Weights of a small GPT-style language model, trained from scratch on English Wikipedia.
Architecture: LayerNorm before each block, rotary positions, no biases in attention or MLP, untied embeddings.
MLP neurons of a small language model. Each row is named by its layer, matrix (down: output weights) and neuron, and shows model dimensions 288-415. Each number is 128 + 24 x the weight over its row's rms, rounded and kept within 0 to 255. Numbers have three digits each.
After each neuron's rows, "raises" lists the tokens whose logits its output raises most directly, leaving later layers aside.

L7.down627:136122101118141107112135165156119078130117106115139122113150132131154165139094071136092160143132120127140109104107128116144133118172126173167141073107069119165117124138098141102119124110141100174140140135109108127086108136127175124130136121115180110150133138127111137161086116164128106160112106107125098088115117096098168130119142133127084096110139175117102122110158133096146100147145
raises: "ture", "itions", "sey", "ition", "ica"

L7.down1576:120089088100120124139099158086116129108137136137117138144122113122107092101125110112111150103117161148122152119102130110193131096142088112142117148117142158153132069170129154145133120115154116148097105155118166131182133125111156092145131157168134109112158122107132101145105119111167086135142129153173114151115123153138148125102152091111097105102141117140158136100147126100124098130171
raises: " details", " information", " best", "hel", " stories"

L7.down724:128128124090142112111147143155125130155073149120163144128125160143151136108095132114100104169106157146120151138122133125172121150114117153114073123131116145134090135125104098132157145102132072067081129146142094136130090139124144111129135107112104111110116107140161112141106084075117124141127098152063110123157130106126121137160083122115143062106110135148133155186151139087119160109121
raises: "ows", "ow", "ox", "onne", "obe"

L3.down1706:156111163133143131167077154135187136084114156092126143141122121163124142131127131153122067133149118146123133124151139113098142109154108140115184107092111143117115150119085138158104127089082118135117127133122168116080096134113114168123125085130052183157142140116111139135077109115098120137144139162137182124148145137126087155132105093133128104187139163119082168167150128101130102150154
raises: "usa", "itation", "ium", "ication", "ina"

L7.down1355:160121122084097121138077131142100143112151129148106113132159134150135148137140144122115150126123169130147133131136162120143093129101174138145193115117150105076151121112149135121148121090096112135137122123139121094109090122118132165123097113135091082126130130136130122121103119164135100084118155160105140132152132183113168131077092129142125126141132116158125140138127132125104136133104
raises: "ope", "opp", "op", "one", "ant"

L3.down991:126093101115140118118095111111124127140143140145089100107118131171130171060101134108122101132101149141156155162127092181115120095144128095110161133134090151123115149129153125140118093133095107119170129130106148095133137115119163155092129140154110127136147137098154130142139141142156150149098145100123165159104135100132152133173116119138105120153119136097136135126161086145149130130136
raises: "ke", "nder", "kes", "de", "fe"

L7.down367:135124132147102162082153125172151155099090158133108135140131124155141146148125118152088122142168150117185150179168108117130114098163157170086135125124131147147125129142097121152149139116080108113107111134136110117115133115130134138086163157112093107140102122084115125088101102165104121073152092129139161136156142132133102102123144178108125098124144106160087176130130113111154061132104
raises: "tain", "las", "lit", "tor", "uta"

L7.down1494:135108126155152155112107147120099105155167086143160123091140130129172112138127089145095115158130157120142136190095157114148135118145089105151132121182113169119144085104113142152145142112121144107129119120169109119108142067143125166118108153129162073170126139102153136126125159114145104122150113159067119143161101150145091105114143150137163118155106184123112148128124098075103136125157
raises: "us", "atic", "olog", "ias", "ans"

L6.down793:117114132121170123096141107105101129165101100129146098147166123120112078147106099104102164138110169145172112111173124121117157136126135150172145100128132097101121137121167119134144116144099149131143140113069111139117104137093091106112077101126148102092159103141137101093158117122106154108090159127139172126134128102130125148111163129146119111118134139131136130145123161096114156130139
raises: "ised", "ix", "ism", "ingham", "ists"

L6.down1452:131108149122129114116098129144114112138124153143163153122148138155123140112135097140108082114119156125118127145160143109112146144097109153124109082115131115072127055087104092138133156114128150130119096104129107125070155111109101099135109110139141156125137109184146127118137122128105134116132113138094137135137119139140135124113157110109124111136125164116135138147121092087077153145127
raises: "on", "ological", "ology", "ium", "ics"

L7.down1665:137109082136135152104101123126136168127135109131125123117173108135112090128142106091159099137147089112118154131153119139097127168160185140128138140154097118179141132118101112174134149110138117123141145165131137113102139147148137156126137087170124135197117150174142115082189113118157122097171121145135104140132140097127122074174120093122128131156106085112130117119135117133105103124117
raises: "ges", "gen", "ge", "ged", "ging"

L7.down315:104122144163127134162115126165163112130110118104082121122164163095133138120082107189150140134111122131087151133166110138102127145166121129114099122133094145166114128118125064095129100139112163167078169122144138109109145134088159139120153122157134118156142099143182127113116079127113123142161167145091131165143072157123127194109117137093120140144119143102121185143105109167116120144111
raises: "iting", "it", "its", "ited", "self"

L6.down1218:153130158105140112057139074126119164135131157132163117152137113129105109127145157136129217134133121163124137140137125138078119153148109166124133096148157122107059124138141147099147107146126126140135119133132096118138090130145144093199120135127138104130112146114116102094105075078143119169101114120151133108113104128133133202122126127108102137094168138123166119107120136138153132109166
raises: "son", "bit", "s", "bon", "li"

L3.down769:144126114126113186154113124132156133119141161158100134104104147093167108096111112062102139151166170145114176108129081072142142106129098089149137143123136121104116087149135172159112136141123102111121147148126128114102105140121140132139130100096115112127141145175171186106134082089166101120138128139107077170130082149118143136129104108124111157146190143138123137173131155162133134116149
raises: "ond", "of", "est", "ows", "ow"

L7.down1602:118148127139118167134139151117106116095121136156134146150138106106134175112137093121093144181092160161164118124146121105071134103154135123084150139171160125086130105145128165180157106134088128132127172129139093161168120142123123126157113099098135074095162146098151113119125130151109140154106157123140101147185129127138214143150166104110081196121164182147110141109092114134144096130124
raises: "bal", "al", "als", "bo", " NR"

L7.down1206:078102149112123113138128123156104140135109137086105118157095134152146110125145174131120126141178166109115125092179112086122151145113204114130136132128149149099107121164129150152096180143123187139175146125145109156124146133134134089146121141135138129149124110172111090152112161137148131096113178094137189169119117146188098120100106105113152140141183103115151144133111081116115103111101
raises: "op", "ographic", "ography", "ost", "og"

L6.down1571:120140093107108151072125079123122101155118131120143119101148154114117098120094118129177128134134202119162180097132135153160109096101115135122154089102156138115138141135165142092133156098116119168099156149092104069136097152098122185162134120087137097137153132131130176104148101116148138113078125133107144179117098178109117139124147116097131131127115133108109120135124109117112089111112
raises: "ce", "s", "ç", "ces", "rit"

L7.down1726:107119105150151173117106129125144121121125151111106103128167104098099145103127085082122112121166135113133117154125123160134109129165117149136141149149146140092147146132186118131114105125134129113064114157139127130112151131172158147147156128119118130118188112133120133146123143133149147135123117158140094162127138119158106105125093133092106109133116132136168161112111128113140142182133
raises: "ge", "d", "ges", "g", "ged"

L3.down940:144132104160097129174141130112161170123137120103122069131152127109131131146112077093093150109149116174144153114077180112143110153092081127109081144158176131118133133142132134177102119109138140112084091099128093161124113120146120119133126127158138139120151132086087163126129100143165096141121111098111126146110133098098129148125121125114152188090118120127186117105158141108157156184122
raises: "osing", "ression", "ound", "ort", "os"

L3.down1381:154137130074079135124181135134142146159169153143146092149104163115076110080125133142165099142098173077171078130124128179123163118126085110144149172115146136090132149126122116147140112105135158113150151149103142159118093123123122098150131090136115173144162098156091132106167156159163149133101129104132112156107161141141113136102143145101126201146099124142108152109133166096113191124151
raises: "gress", "rest", "ain", "ro", "nes"

L6.down1304:152138109117116108109142127106144152142133154115116144119103147140139137084137117136112109106175179181131141054121087163136131094162112093120125146097116143139107140143107106132111110155110133131110148138113172146130144075182097119113126128122164109174125137144125188157141093100135130129163105146121132138128133121128149115140131165131108133128160139099180137138125120118143138125158
raises: "é", "è", "á", "â", "ô"

L6.down626:131146132121141147106078140113120115118094122129142099159141073136143145156130117117106135127133143141143114110118129137133183145144149099126107136141133144132145130118122133163145093123154115172118130151130188126063154141133120129146149121120097106096110091117136119074125116139136154132121139103139112115119120168169163151105139054142144130122116155146078102124136141105129166179147
raises: "illa", "oly", "ille", "den", "anda"

L6.down943:182153130131101123136153142133132158153128164077097084169147092164128138155154156081125129131129140151077193141182145086101104180110112135150145099129098155152118135107130103107134158127114095120129139129135111089142149142121158109132165106132138160089133128171137157108130173146120130131149116138149145114074127161140112149131130114184120127108144119106109082087104082114172055110125
raises: "ker", "tor", "ki", "s", "ski"

L7.down1020:163192145167119186060140160125159166130130148172154114105125124144129129149130165141045109127114152137121132129142132102104163142123172101144137127137102117078121159144166131122111126127131123140114126112123119104143135093117120142130122111116164115137133082148153099130130116167138132155120143134143106102099144146100148143122103165146153108130133111144096095144112110093132165087122
raises: "d", "inn", "ation", "nal", "ful"

L7.down186:150094154143135133128095142124103130119118183129127123085131133145158108141123150164125133119091097139142134142133143105091120093097151152139154112132133149113149130132150113138108166115112143150096129133153128127129122090139158093137124088132132146119152140175149157128104096122161144089099128116144062127127185183116156132134137105126150146135101155157144143144113117091135105089069
raises: "ons", "oh", "on", "or", "ors"

L3.down739:160121109131121120174096094138110136132113145119094130168116094177107133133129158106147100127135144143114096138127095142135109076143108152121077100120134137131110164113129083130121139134070109155121122136106096141139149121144125151163127101126127158126125096163154103133123093144122101146132105103092099154139146152158158135088124170115137127122121155127141159137090123090148147123149
raises: "bit", "bor", "be", "ust", "is"

L6.down524:116157097146151095140141157145095166053130152141083057157136109112085135142121147132090139144114182112113117134095047111161153138131147119144098128128120153136150094168127141157126124130114105131153150115117164128125118161126158130155102140082152123160115112156180172105135109125130113122112130144130142143128106104119132145131125124150167144165152103180137117159131138090148073134102
raises: "hn", "bo", "h", "hen", "ke"

L3.down227:129121119094104098172128098165135114105125121149178144117114122163097135112092153114146147142111129120144115124124093096112131135130136120094151176171130090101149125139095102130156125183125124138112122132109162126123148133144132144146130138183149121130137166129107121161086116122130137178167101140116152145134128123141131167098119125135118139084088111128139108116144112113143157125118
raises: "ming", "ction", "y", "ter", "rick"

L3.down596:117144096115121158092135096134122139122137114147152105114112146166100102087087104129108138104141102127155165178120091135103086136127084119088150106119128138130123148116084134145112108134101134136092122096115161109111125134132159149144154147144086132161124112174131158116125113106154081122124134088141115123163127112150165167131159157139117153147134137157134093132167069083128136112137
raises: "ace", "ke", "kes", "au", "jo"

L3.down314:158125120153143138151112136111123168100159155143174101128091153159189129108141073177127131149143115141150147136128122158122108106123165102095125095118183127105110152140103102165145127133111134119131108105136142111086119108116143114151099118103101129111135132179128121113130166093117109120128133148124147136100151130105171128135136120148159135107167140137096103150122146119149114094128
raises: "act", "rac", "eg", "ox", "ram"